MLP neurons of a small language model. Each row is named by its layer, matrix (down: output weights) and neuron, and shows model dimensions 0-191. Each number is 500 + 50 x the weight over its row's rms, rounded and kept within 0 to 999. Numbers have three digits each.
After each neuron's rows, "fires before" lists the tokens most often just after its 100 highest values on Wikipedia text that the model never trained on. A number after a token or word is its count.

L12.down857:527499499556470355584491542465423483565558475483533553509514418447502444506490506613620525377474510442487476524519513525547505581523445489449571529434486458487507506589482439473512447553561454524523400404500519478489530430467517475477522533447558532508581525508552501456529577519460479498425530552558530579574533480486428508488489533359435422564496477523449519519470525550491524444508451497496537463446521616536627490503427493519502486429505480535542526519505585581502471594460543566463556423495497519455532470467451572535446457461606353467468451422540509483535586500515498503
fires before: " " 73, " $" 6

L7.down285:510492567394520470433499541467392492558549448528486522493466528422563506510560455453470525455550474534531475495546488509521446551448505523465461569499544520493393522481527601448473501527520624605425489522419542516597439528440446401530558598505430416372479518522505473582483569572535542530495431446516522455541534497417412469501450533487504552408471505512448423501521462483529537515531509507487484420492479502531607491424512349501502523520453573537500509567515527454553393469544505548537558487387556581527455490482510497505530526610456521439415421552536502508507486551525468533
fires before: "ine" 19, "ly" 16, "ion" 14, "l" 7, "ter" 7, "th" 7

L9.down567:516552507443534537587520480527518510473481506415401543528502486439599505539520447491502617514472472461561520587477490503452509460469444554608575488558624446462478569522412519545513520462596528468453526428465445466484511534468485476552450466516494461427460475546456429524532557501460514448476418572517487631441433402542477531498541383583528493537552461561572520430467475576457549497537520436459450408523515629456533523459465492509485583545580522564526579625510474493598505494504477511505507562489477403482477495491424519500568459524423487409480510483554521536500546406473496479
fires before: " in" 19, " to" 10, " the" 10, " at" 9, " for" 6, " on" 5

L10.down267:574570456430441449562537458405461593488554551508509504476466518528594509428551507497504525420470547463575487469486518459571502454506446492517414411502522546541529508548460556551485586453446554541491517494558429441556377568439460494514511508419505573483569550449452511422540557489515538481568478460528487467489529551496483503610490522521549488400532449466495615525473522511493513440491393469521524461548474518502548460497421481514552537458490485498374526458392485610498425374471528534530530540464458519542440465537558593554464518469487512600522488494469554421467641407479488479
fires before: "ey" 18, "al" 13, "e" 11, "a" 9, "est" 6, "iv" 6

L11.down340:559444533448435582516487507422480507475524496409520572419538411520498540548492421553443454475570526549441444428568412518478516564471487521451527456483448518535507484563582537449486499475546541430458476490569397581518465512501488494509469485522552495490471522474508505439564550551578474480556511406551516557546566500538607497492543544513515588408492475439494487440614452486477439512439512539474470477422493400557492515488403532496569415588503542487466432531542523539541426564558579413448462474513349513492420469435499520447565452547473519582583517476385434526486524483535464455
fires before: "-" 46, " of" 7, "," 6, "|" 5, "s" 4

L5.down825:455562502456462492491525529490418481451507507440503474462572520539618438468484461537408516445572403529518495466476525433531427566523604383532519512541467543468366474422539436555562462543479510548610466410487484485445510447433534517482510570521517583507461489514533457437548462425510523523502469435467510563520481486398517481454461479499516574555481588486506478537510558534447449568538550448536486526444521440445478432530429502519439529508453404519504495475442447466457404441387554483466537570470403507618407481480490586457389451536481529493512551558554390520545535496513487496
fires before: "d" 13, "ad" 11, "l" 9, "v" 6, "m" 6, "ol" 5

L11.down58:516504515394469523471508604606500555467523502511536538491465554511443514409512438522463396439468433516427489529519505424510473547483471473444521449573493539492613435435471572519494498505473544582427548525470455466530466452568510441511494470439525479527579508507501446424430425426534509516543517531501584417439548445522548512552484495441459567447537580530413528568500449541469520435475560499423599479465462468561555347576490461502420504498515456479501583445521452503457514529626656524525461494532493401488504543489527533548529481471473413471488485471620496430435511494441528495
fires before: "," 51, " the" 4, " it" 4

L11.down451:565548526391556530473403530459501605560552547567568443509504469425521475420472477608473545559532426456523498514528520490500518523448481593589574576586522442459439548582460521451527515492484556424448543591576547466478403509504514504547478488455510520491510477519425416453470562454501452486504469496443567477466523449513536481394538569480393437548565439561564546423479526540512452455469474394527553474378480567494528534482566592546500590476534507473478518437503553496537452514490477500466546450498422475565531583522434497431476575469454558507547492474521544487636506548511539483
fires before: " in" 36, " on" 20, " at" 6, "ol" 5, " as" 4

L11.down492:465473506503459486509634490471546459446429543449536498375484467508473473578529481486509500513514537448549472519510504479447421479516479468539467405502541515469530563465475457476466542506624508580486549431454459414435532435622542537547535343520429422479446501492509568523541539502493434485466578520439439522534467536500539504567623562408500494496488521521580543474465477515525535480472516476544520461519559416525533433540429524533506515653486538538534453432558446505493515521542486375466570494553598428534486441426479609491495558506506445420512535450558535442512408503556543534
fires before: "0" 16, "5" 12, "3" 10, "7" 10, "8" 9, "9" 9

L9.down840:611373380498500573532550419507558529502464592534451479462480484506557458559424512529536531481516549576509525510513593545533490416550520464502515531543491427458480510591515534495410558485536492429538516561488494447473505552545543518537528463463449463431420511543472574482451533427530422589515422572439530489572450491555461531518545439523423471467529435503493553460471555481476421435564511518506525520455466452563557442513517590404490531447557550517498522435447410463485359545580532494440497574538532460582441507559499540487556511482449568464505641461561500472431487474584481503
fires before: "her" 21, "ball" 19, "," 8, "ro" 6, "g" 6, "urn" 4

L10.down409:587537449590504494482585449492571447504464488558363472465473566527492462434473578427516536502420402440530524459467510440444569517566512537467464518510532531491470567525578443527462559517405447580452520536428502404462526506477513414454425570557464469458473547431539581505555493544497489535572497548492534408525482492477396437535564519550510480531538481553439532475516567503588597552504451470550447549452492595569467615550481573508599609502521557562537471561572487450411490519509491492582488486562536540480523518514487515553455582519482566494521551529411443537561496483519529537
fires before: "it" 23, "ition" 17, "is" 7, "y" 6, "ed" 5, "on" 5

L10.down168:527541550545517541395531534485568554482453544502495450535484452468445472429582535380450577469451557585591482501516503456502481601452588507562353432471435538517560562405558518552476440500431508547502529493442490481442547435570550552446533529544472484494555562528573417553437472542465534495475398475515503588404503378488528515520426431553548467468528567498430529607420439475535560517543516489551549553592454505430514500455507484475485539580483565479587496545526505531476464436492498519496529483563502506430478508427458491525591583458520487526493428440519530568537467480546461510
fires before: "ers" 14, "{" 12, "er" 10, "he" 5, "ran" 5, "use" 5

L12.down412:560532499499396534517477467534512454468541525541539484532546619578435556460424495492508440579475553494434466454569577479524488445467431414519529477526556569502520474459571453580502499553497533495450381467524476465497489471510534439451520381480478536428640566443503534425537555469492496487480549414544657607514491478523508381495544465452452483547537500603425469456472497510441556445518420495489471513452585399541536445489458436516537522367529419450453387486560464549555564505556531502490524486528511474466476497472516497503522505493450421478507527505460494564416495443486529544
fires before: "," 52, " he" 11, " the" 6

L8.down525:508501493505536515513452530459599521489492595476408527516444512434427537529563448441480541658462518474468473488495447394558526420514441535534561594458541441485465560525578464501498484452482471431593558524419507512497486529514483492485476409565549455563485547523630479483523534511489484476444558486467533463539503490484402569446469532579562546510532525492513465421455468554506378523518444498549468615497582453561498547570523553485388505393523574446512503500515430553533500524478451455497522449521524520494463600527506574498463452573490545506508530513489496534394606566555616431
fires before: "|" 39, "at" 7, "or" 5, "un" 5, "|---|---" 4

L10.down139:550497581500474431590517493500468527545578433527505441553569487412436589459491597436454521473564519479539497482464462482527475497506529513468419418523440461572489577532359486484423557496544500565480460506581475470515476546502538565493603452512534443484412528588503437546446486504442514438526528527575535491482564529464549549564528423396427530489514519488509483445438546472493544396496471512509482516543572531460495352494521518437474522515453509474463421480437499498497424601372514452582593572499484467532458461469494473596522436423528515554461445438489446573465553481555558546
fires before: " " 31, " S" 7, " A" 5, " P" 5, " had" 4

L9.down8:585500502406505430482464541480590556540493569484455446497415579505500573404430515447509487491528541502525431425477436500506523552469474476568462473508513503486520419544484475558493535398525451485549421575407424479532587410422541457540500425488503435542566547541456502519483616480515571583501439416443493508540567558497519435465483508554544508476396557558510589484534511486499511544584488505529462472485527545482409466555547454579527448535510442436476432540486499580600527463467393436389514493446533531514526500438515426414467546473415546564415481560503416498483512505454550510
fires before: "200" 19, "201" 18, "202" 9, "18" 9, "199" 6, "194" 6

L12.down609:602564557500470471471511503527566578496494444468374553471410508444457537470498657533473487512504477574607529488476511536458479457515545533431415501496526434521511465461495476548436497510569496517552547520501525576530469444460576471568530464544579468435531583493533464452476391369582468531674566483553432457478518526495402458534469468493486537516564468454512453490490461511544532505487607614496464556450471544501600417466505505582476514433548526464505450499589459573559426495479432464506506544517469539536603520519536535538506588526495487440548498460467454535500511512537546551
fires before: "ing" 49, " P" 5, "es" 5, " A" 5, " G" 4

L9.down519:434491460510630585551427433465485437443538525419458521508501406523546490427494479569585441465505546555482481470387491505544455485490468577453491526424488518443412560589512421632483458512438512480406547553510506563508477443512490478447386478424554410442506602529501548481508557491538482459479548522546507475568543494402543467486593478566514454533488547490483476553443583494448496448517479491453550409376427496515425493524501506529494438536396555468499572491574537521570464533508490519499582547439506510530513411436497502536531470448499471514480517457563570455534496412594522490
fires before: " " 20, "b" 10, "per" 8, "g" 6, "wn" 6, "pen" 6

L9.down97:475462559597466477461528508507428578464558457435415447535578500566471520455531508560482474493621449544524441585505496514396438477582467460439449475449413464506436456506508458518463517432469529445513495440452525556449463622488554537498482405519533511508453544568483477557562402427578492506622536558532486456432523529525514564481513453541584484520502614449471490570489591383426492506454523522499576449473459612513464553514463417497461494445533488520569560470502498558496503453604522504497444476471507470444536523505500510543540572480550516514580554473463564461469502601444402435
fires before: "0" 19, "it" 12, "p" 9, "duc" 7, "ect" 4, "ro" 4

L5.down436:468462424560512450520528545441558520541454476605506449530518465517489510521541562544498547504506558496453488472575510533499478448478538441505527442523346527544465508497457388516485540550575544463547543434435482481404606499448421492496555529457612530530538532614484490502568550511532597529516540611417483485501484474615490570499499535526549474600515571526412493486410508630463531469459483507509465517500501554602519434477601451556498457532558449470439480452521524543495475509471500476609514588491399584506515571464544504407530496516500465529443474496491474544431604563504472451
fires before: " " 20, " to" 13, "ing" 12, " of" 8, "," 4

L10.down496:467489500460589553537475447553486488399529505547568445483507485568524470440488516457465489559488449469590486504505500578481468452498431487375492565535450503469507519489541420480555545587468447480505539497453441492476522479482458543460437571408545430457482491449466475547475419500534504535570492505620449500455508426532453541466540559580459545540453520441471467498409516479472457540487633500403602604578500469464521456554547504488582412488536431522494508497514462494494496439565512395426425489610543494494431570480447531448446598473495543578513580488472432527378514614524482529
fires before: "." 23, "ill" 10, "ew" 10, " first" 5, "on" 5

L11.down362:579481522526461398554451408546501424521558512476469587530500560471557506505547559469447530484426492435556458439456471542561585484447496598487499487502447475581485526561422500501500484508501587444518447536409498514471478481536435541513385465430417459537480524442555566473543478552464419547555590500402527518489499492443519439553508495584484477491507530531506538458518595514530543484503562461447585541406523508469527485378603516476460552461460506592549520501545460503508503488505565608508443553483539562532526665567480565609484520509510554485625465495483572518564469494446521473
fires before: "-" 32, "od" 10, "ide" 9, "it" 9, "is" 6

L2.down238:443532448390465481512465476546461507508513502526498547445432446485535512511447499484499401446509485540564564471478544558476417506433516580463445480503502555398464485502499482537497600556354517472550590508472485558602454564556541450465556526455441468438412579560488539525454542394466570486477483492460550457538513529465497442538471509505485544498531570508484517523397455454478487417503444508515538478483579461482595468485524502538441488496474417531466558396591462609476459522571536602602472454494571433508526436552401510467443477620591473507470473523575572566518476536506505439
fires before: "ro" 19, "ine" 15, "th" 11, "age" 10, "ly" 10, "l" 6

L11.down435:511429494473505568461519452482491453502506525459544421466541545546508529485496541544444531533540565533447467385505478480552546468503538511525522432555543509439500532430462420471471537504465572576485514533455432600397460448517549581557504491553474524559538562482491491537541563573513509463472389552459565540395469470532517481541514599448573480428450417411402606472461521500394474503469525479470428534489509501600477504470454500485520449548544474504468454465423486492508546513515621596437447529490545630461454473489449418606489544551562565523490554487501508582446482503423452623
fires before: " |" 27, "1" 21, "ear" 5

L11.down651:517515552557528426512497536523462458478593391521504498462561603519550538452458526609449464551473530516519433569530513508563488464417610462566569546498612559509422485537468437423469493555521494488558505458505493498485498463434451487459525419566519508534521348594465449585521503514505522577427457391525566526523456475436435436473464494469560443446495388532453477555495506500430432408587460452532535511455453402503547525469584456485477497508508463568511456480453533560512496520500518484510473506473484432525527443423580464509424596467441457513599560471507560544480462530535405538
fires before: "|" 73, "ace" 16, "ay" 6

L12.down254:473546447500531406516470617520475507504474490565377438497465525474445558548520480465435540566531544396411544564524551471523525559482525447463486469640505542531476536482489459556527401548532533586495548478562499560568462452571490498547436539599484451442459400445515532449470444523465522506511498420486511495453480435554517549565548509486511439480487510556463421486577553462611592496472466564560595536516532515471622506513479462458526452487526588572552462442617550475453469563479498380556492505421518452503464497465490492463448479596583478478445536473565477536491471426553465482
fires before: "ear" 28, "ro" 12, "oin" 11, "e" 10, "s" 7, "l" 5

L12.down809:463508494585491353432433528528455513484553598517529558556527397434519539557538540512515493392533502463470426447487509512487581493479431448465501533465514598540557489518450393541502549527602525513458493564450391468482458443480418510500551575461502455538551540501481502487454574536420520447430532523566512545537462463522306482426523559438496477484548461457410539592529520517574525457510559411464520466506405500529506513510554511496529523468500495485410515447507461526451496619484503516574469486582514486482567444470473557493444400537508481475494514505450470408588439524479438516
fires before: " " 62, " I" 7, ":" 6

L2.down139:495499583547534557506422491434490526518466487502468535398452514452520495444492527607467401576488514563445459473508531593468524421465490462497549569508444572550451585415481562522465531462441497534473464437530458480464575539464527493485445513519444541585534496540482400514516580481458575538561511479487575505556456517511426359506556495533518478576533485508483479471410533498431448409459418437562549371450541445524432467504526527441432578441470509574408598571470465464535574450548574646462522497564486491513553440431510453481445441516511468546461458551505450497524480544502509504
fires before: " " 23, " in" 14, "o" 11, " on" 5, "y" 4

L9.down689:517523521436377469467561512480520426447488544500500533454579561477523501413524441602458561457516550550454488502416541558565569510533507534516462425562374432440523518524563410540496658431473423592466581438481466516550468499569502564530551526373597486515549487521430607443533442528503553474424575550610491446550573542440418465510515442512468518530488466520485506448475463460547566489552533507491492485568481537519447497458472444427559554480539547537509533523473424560525519463513503463522447574503485523564502465531515517486512613447475459486431482548547459500541484415461557470
fires before: "ia" 13, "ball" 10, "al" 9, "ey" 8, "he" 7, "l" 7

L11.down147:555558498502514500483500527476569481509494496451453462540548552466515493501559554484498589482512459499539450514515564397592533510600517417510459480532574566519558547467575469491443540586458488546509555616509480511546463428597546517552456492494522528542548539578482507479407490500446589413409602401531511547481492558536450511538523534547458493451545475472432517552557468528573491548459524448489486530526468510436510462488549447503490416581511507382493453473549528475418453632570404581319488552526521553464519485506426520526513550578452510536461430455537505498482472401497475590
fires before: "es" 16, "ial" 15, "ers" 15, "ia" 8, "ran" 6, "ra" 5

L10.down218:553566438501444523543531507523495482472477550599443624551485433475521442493495559675439567532453425495504533535468553499538478479465560552501465506492474461405411530472544519497571526472494512586415543411396543525466415491470535578533472501499497467492490471520478473423432451512475503526502521531509544523527473492460455398495442551578591522505523508469393487414530397538543531510447554593502418425535591484476501473483390482443450484488532415433489596492433503575456498455547459602512459496511475586520508522543546512469483529578497465489509516538398519497520491624522418524
fires before: "el" 24, "end" 12, "f" 8, "ite" 5, "age" 4, "id" 4

L11.down735:537469483537485491488523490444534531434536502580523441531497515403385573439598419546537451541465539517613495505569534507447487492481595522440501456473559467463502388571485516407465500477422411525496436551562445476499515436499544475553571480398476474527455506443495543495476539437456505461515405469461503531531470480567422572463463511569565492595501481491460535507438453516394532474539444489522551492595451503505514637501569493508574450532511420521530518503567471483626548534497497468511438522453522515524521548451491494589498561475439498568396510485471387551507471460512461650
fires before: "18" 22, "200" 12, "201" 10, "202" 8, "199" 7

L11.down309:449557549525420348450494465471531432508525506588497467454532529567430507467474460566390584488529544453612501529455497459491442520431523485546392519456519526463418431481502570472506531458469508510516508448493492499491426475520479546511445430564561477493448443490461392601430464544522587575503504519518472521529466465499564405504482521453511487573493455493500467389538450552525643535532473524407582554508471468535528506486489473440422567573546507502438539464467551531586512460565557547498502549538470537511432438503491522475466465370553500478471448481531452418572525461379580490
fires before: " m" 26, " k" 8, "." 7, "6" 6, "–" 6, " f" 5

L5.down143:467429538477511374469430540518545528562511524393540505531566561493474487537520467461500548544514465495507512483394510507472441618456410527596462520474513527499517499455567431467446519466445489504625559542483446524578516492501506446429491545500510538588471543490457400476440539540498443448491521433469511455489410459497443559577420494562514478510445514542610579544500454457589518613508534499472509471404445505658521512462522380532504474455495459539332605484523508497462535490478480469464484524535461498523470529527621480530533488384513440446490456514491463503474494477466544536
fires before: "{" 17, "le" 14, "ment" 8, "ut" 7, "ions" 5, "ing" 4

L5.down666:360510515426466415484495519439500455500534444471521475527467506530486473587509481442531461573517471571576581531515573556492423586492468566459484540467467415464536488507427532456446542511498500506493469487586458577599490503550595466399498537411408426422514466548566386533504560486539535548503413531496460506520468496439481419522431462564536489507432521485543516476545503530584512480543633483477538489559508520477519516466372473529442470485501479530426585466537503473544571576553532530529541408433578543574433521467515447538454508520487501457461531612552521615503505414523496560
fires before: "ut" 15, "nt" 13, "op" 9, "le" 6, "ov" 5, "les" 4

L12.down905:462519542556468460513448493474479558476513561556448506565452571546480521560538511497519477501488411470452512548492499566565498455427494413507439501467417360497386497497469545484416559500422525524521406504555477387446495477432523547520484458541455519505459529423507557504544505471533486553536541534541497593446581606508496341445518497506578448500463552602413516427488522502409489430478520347547464477445402463506484546417507344572519536544496489499428483501522600498527497485455435476490511527499502476541488569487494438524435499530576442462494398520492506500501563464509518518
fires before: " " 36, " March" 10, " the" 8, " December" 6, " on" 5

L10.down329:444505542506577522457523576475513437538437485476499476503535550422552485508453473509475449443473423472451480453457511401456480430418604584564505431540560429460466477436514456491567507419533612536555466453452551503518530469498594528484459558454491605464457534502534512506430476550457598580514500523503526527530499488543507466522558479493466547489506451512466651470493432508489568531486426488460571496392504450489515488396414518534520457526599543492491515590379553433410503539445419552596485532498474509464575542498524530440428483500487440436564569519528570470406502492535386484
fires before: "m" 18, "id" 17, "f" 15, "c" 9, "on" 7, "es" 5

L10.down300:568566626531465360547512474537646484491644509506558529549550411534532500577579463456363442563572410514469424489518527490532447512439537432525498471445506409579607461486512473542512550454505572556490529504593522526532514499488530536534488461469408516578468496527501474504416479543549490473476472528479525435502512532514534446512568548415497503447508490513457470470445565484508538564598475540517441498449492474453406429491449434458487616477567464460516566513531554495500458555437466440469552537454431531427522544624510398486464476483511506427521496503520516500457534474519515507
fires before: "f" 21, "duc" 20, "du" 9, "p" 8, "g" 7, "t" 7

L11.down543:498501473568539502534465505493477488393481568505527460650394565549438524492569477468528443524420552455479530483461477535538510577497516469385391499527571579503519554454587465525487515477558556489487440387437446459470581497546515450435472499391490511469557571582469419520511518479512518506540504474461544527593540513446493475512539479437481461467549535442491516462595536474486491516447454435520408526513534452554615502554492499329505509517562429543512458498495480520516526574463507436378525485483509449465569434473552528454639482509439463474505578453539497560526517458455510580
fires before: " the" 25, " that" 15, " it" 4, " he" 4, " they" 4

L11.down245:588485522495531346417511427496515414447537525499472527412437559472518582526518522509509532379469430535503479532495508559489581514559678478528516483442511466507444415593531471420545423434528516515464396521562491475375431531528465515491448465553551513473452528503408546431496551424596611485494502473527465497452512515469506504563569395508514543423451461462591539482471492462592440531452563534552463467426458501522445517511476566494574461458454474484452526521499452537462463534430529513486536453496473503516488442496517557576447470397459518445482498478446519467525550471593542473
fires before: " of" 38, "ern" 11, "b" 6, "s" 5

L11.down749:456579506461583520478556436480516477413520469596444495483479525470464462533464492460590511595468517594542534470440519431523501492443460525542488454503512433516521525484560536478578570511459522441523556490418516492562638430513558558422414483490477562535541516387478499493476459529533621580480460391540526553545487496464478530501461449496461425533470488535459584498482503465478520518551408546479480553480510564424448385568581556429543585487520467513393552444494508526400418524488528546553370564560567546512504578469411480500423500488495485499541494572467484540465477562465477569
fires before: "ess" 34, "p" 7, "l" 6, "it" 5, "il" 5

L11.down405:561512430471437544531535533474503518463462509478492476493480529678526561548485570425413472529425503442478422630469445465530458497536498473508407459520449516378477526522473535546508448459448523620547497494535506413524432502534531500462507553465538529535388541537495507506422484530550508492411516515483490500500481468525356537458571511580603434400481526542481500461479461522464527477441536529532550508555522461545518516534583525528487495562562468450564554468541448564492509456543573510501480586451548488519589600506569559465550469454384532551555443506361562519498476497532539437
fires before: "er" 25, "w" 11, "e" 9, "ri" 7, "eral" 5, "it" 4

L11.down880:539552568534407461554502467469493499568521413508524506517556582491548489526534372552479511456465522519576488442455449489508454497496487579583520589554527490504519538466504536553536489503461578504492483364502537458451440474487572588502509566401506503453504446520493487466489490480457493516462493499472571528583519466520496597427311576516549439625483524555565570518518531511496474574493552526495439557509524522521495470528473508606494434423487442476510449533529476491527435378457579512552465467541460457530438444513465515550425543468467534515523464487447692544510445471523576442
fires before: "m" 20, "v" 18, "d" 13, "p" 8, "j" 4

L5.down122:424507561429536395497374483502543576503557516452422420430513595460522441465448510452508504537536516515560533466509529479546445535468513461502549451547426413493541524416502561479427557561515490423513497553471466523518507501341514440446401500517528512483555529503557428486483467414450457541417461517409464522517476490484540486464512511505599491409507416643423470503520508424556405494528412485439418490499537505402566413519487556524505509556508483545489544481440419566487480460580503495505496496547601521472482508442563491546570517465482430612542524463531459442483511541534468453
fires before: "ess" 30, "r" 11, "im" 8, "in" 7, "ia" 7, "it" 6

L12.down364:494527525450474531570576473435500499470454545548530484529471517579442540498537476445491541541515534486556489498546524648517480582533561446489399492530498455541460435495554519472520486540522349448496486460548577538502518448552507566472524412508473475450510517604476466578519487540504385528566470484537400471481501483486523576553540533565458536477514497489564558549557581436541531472543429580525561529503488477492475485407532430572424484504506504627532428594565508380464548445516434454473493591507532474418521436458474570543442491607541514510505631565451573504544431476511515542
fires before: "0" 26, "uc" 18, "1" 15, "2" 9, "5" 7, "4" 6

L2.down39:488497520538511518521516520535491484454474501452599425532522381569482502453579374424455594512489525483495562618480459489502574520479370536484509541449501501483444526427363434541558563473512556519514514526540553537497615535453544528504449518488508472456487528462558461477568577486460459416472426564558520602607517397514491483400458503563472493461582513483495553568537535449440447549478549432513487519490525503516536511547512550562516481526482421478491452542487545394466406517617591476529531423395494547475594482499517492528552453527468503458461525549526515568550566504523452447
fires before: "w" 18, "te" 9, "ad" 9, "p" 7, "duc" 7

L12.down184:558499468482446447562638512539532479506456524484499477460482489438534544448459426459558575551547506588491505496562525507527551453452507412477505485594510548560418554425551410479411444425478563507558439578437492489442469583576483488504441500481548565458491491499451410515396572505598488491529538498538468511471470403536516600413571495398520478562513517474486571465524520432438577479340522497480464419523484598416552489499529473447489441493493588478517478529487484564470382435558535546448507475523532495485555511525619506502480453407539493503540474430515466497533490533538466489
fires before: "t" 38, "it" 4, "th" 4, "ect" 4, " up" 4, "s" 4

L12.down715:470461474492542470460438588508468565490489527541471499548529432513466612529538525442535481457492536467454490616474562495473421517464510458481565491452495456596548516550486479472566512472563468488570509448504435530448562463494421481432516474512566479510507396564502449462493508516444505577512531469476445509476494512564497594366586583447467564536479483512510524451441529463371461526574527491430511516476536455534531536513448518604530413448529584471442408554477568496524531418597607555466454512577571486493435429488492495444609460560454495515567453539507381535479531529499364479
fires before: " \"" 60, " a" 4, "on" 4

L8.down895:449480470492478564462488525470549509485479498508420467462570513481450457494505377506555488522526515485544476487567490517628508491482404459547533543437529484511669495434520495495452461530437481464593389490544474533455402469461604484565389478586472467513534515550493530484550503480454531536543547382479495523524413506530361497425512594415559462396454582534539512490497579465510528416533468510492497451447581556434567518454418511486513468518512500425520546480528470555560382543493499448442480462534490476466442573476485519500510547586536500528640456432514525544484541495483515547
fires before: " |" 22, "|" 12, "|---|---|---|---" 11, "e" 10, "at" 7, "es" 5

L12.down949:458434462590400516431511454487522472425544484385587572551524512522509507485454519493483554500478476458526527492546497476529447475469534547390457456422491506523523497464507489417521544516510483512429542496549490488481464435513619498397511439499609440494503553467559552481429458551568520412498565411517490513499530559505459511578479429538541512490610495499469495485470513477545434426408536471574473595518461586490507458519539513564485514508448516447454474481557395521558516438489469518426480563571428510527519544531432471477564591425532442387450547502591446487529469477578353605
fires before: "es" 16, "hed" 9, "ing" 9, "=" 7, "al" 6, " Count" 6

L8.down511:474529574465469615553413495545488524580510549488520508448497566468517480442550540528489597573477496481439539431517532437472465402546579453537496458508519494533543512551502541387515526485471502538459548480515513499468464472558506471500558577509440446502470535590543414473420517450566561539489492457510505474534544470469483448568501446515465519471594529462511374421472522435476470558444469492494474504413401417520450462485511564544429486484515422565590502584479429467453516506503527482417508594464409522560526436473454429619503504496558458435455480582577524633572571405560537529
fires before: "ing" 13, "em" 13, "ment" 12, "on" 5, "ition" 5, "es" 4

L9.down463:470539474580430361479521415451465487548430534540462527508550518627562494447485469493532617520504500437472466475528515428529463495449544516552503458463512478547471523427536542588510487489451468512442527434493381502528471491495513442533511435611491503527457484445430484535464512507476570459576487570550422540506549560427575539513462657463537531488498544493485489418531441465454497473501567497443511514562486494452404453435453462431511576530547476386420553473497555445495482472467473537519554516541530556563470419592486543456450473462504433548439647507522445492476394502545483416
fires before: "." 27, "s" 13, "2" 10, "6" 7

L7.down405:475459429544491503406523514440415494578554447479540518549531530429453538483540482506498521445425489528442495471463441548455479441418512511410475461518489489515443514445492537373470472502504486578483471538499496519435526546604504491453470521455451467484417514550594539469509482565491433508408471448524440514454490538465511553527473537513449497478515468492499531377432571390516487483507443396560436456377408533430601459458557463507489554552437437453415532566538555478494464591492430472508556551507512520505489441410522467567493385513555438578498471375448385490453486494426469474
fires before: " " 18, "u" 16, "ut" 12, "th" 8, " the" 8, "ton" 4

L5.down484:438466549612511474536443530490459448565516475483408455531441505472494384539459542526531522416537397530538486512527526564614490527582521538457520430600498530435469444593510460461484518534646515489437517453529404459528577501504530478417514517519565495526484599447491395425444510504506544365497489494539505505510561557586480425480498583483564464583481502435504538464492426515553529432580464499520427464527531520469471524461539437504515450636465435547515543465573541527573461471455532478492426580494435441446526577484498436532494533456504488525518485558473397527519538572524535520
fires before: " " 36, "|" 8, " A" 5, "|---|---" 4, "," 4

L11.down75:511464472469490462537476561486509462554521526488464450488527460451507484532566498488424505560469541444509528453519504449476420568466483495507446485534540549477448525601498441556480534587421553524520518566489498453498433471519484515479560590535524563490511586498524584504416545501482517445552507505494586531509423533540508556407483569438467461519523509468499396452609558525545483477522559528466543511455596531571540516485498493523434432485539496572463496498333484454427598506483438391504542479393520462567571540461536460454418463447537645437479458618467483461394497391600486474
fires before: "ork" 35, "in" 15, "ear" 7, "es" 6, "it" 5, "ro" 4

L7.down529:552472462492454490560522447476522457494513475451477580510457523540576447515525370410593444465495511581471478555568450577493580520540513472529473486542504519511508500471500438556538476483539485539475527455449489496464418482598546532488466519547498486423494534574468565503532521524492422479387403501548557565435533440445509543421483599520525506476585524581437555505479490529544529493457506595522382497511415472521550493379514457497452531544646476566521594456417610507521531482540459522480585554473517502473417611489454524531408568580460576463565561515458491514523550524455434513
fires before: " " 21, " /" 14, " |" 12, "0" 9, "3" 4, "1" 4

L5.down291:468532480442518537485553376498514412456570471546537512549551556512518527558519540503562448495540545488453475500511499471553449479510538572612573504544497487440483474454429400607503421431523420430483561514448466499511501500591542501472529528535458441485548553493566428523553485533471424415489526503505469408503554481492400541632458530559511495459491506502593500525456447511465399462509545610425507572472504529522487580591407392491536482566430541472573530487547466451509579455507524487523545540518492463523452482537426413526527420520439604463397372532471512472508494519454492458
fires before: "or" 13, "it" 11, "h" 11, "e" 5, "l" 5, "in" 5

L9.down133:491448571491534540460475507534498499408497525519478492531514527411412481525478535499456526541474467515530465438488436497583465521516459516347478592454549548530520465617436486504502463455509469485547533491528549596576459484421532478568501379516448506534487438531416502480540504465502519623393464435441540458476470562569511442487401479533505450530516554551513404603544475512419464489576485463581521446439511509487416453445493454559493516531478556392522383488379455499550534514544534466443519514508450474545458538486548554457462495389357492561492507562479493529419495552552493511
fires before: "|" 39, "|---|---|---|---" 14, "|---|---" 10, "|---" 8, "ered" 7, "er" 4

L9.down433:527561500478535507568583489455507517526624502479516528454496505520497563530593498538488439509485495567510482357541530508511492443505413564522380546509445507523500472470461511460373463533507539506533445489487566429561496527476427490539503542572523490532505452486498498485539546473524452422591602536486502402543500510552474505455437535480507591465494527456565478566491517538539548610454419569434519473502474433591530493453556425498457554529450522578563570441490518489544503459507570457431445451435477538536423432466559528516450427516436570448522410499423523497409450369447492630
fires before: "ion" 21, "ing" 19, "ed" 9, "ions" 9, " |\n" 5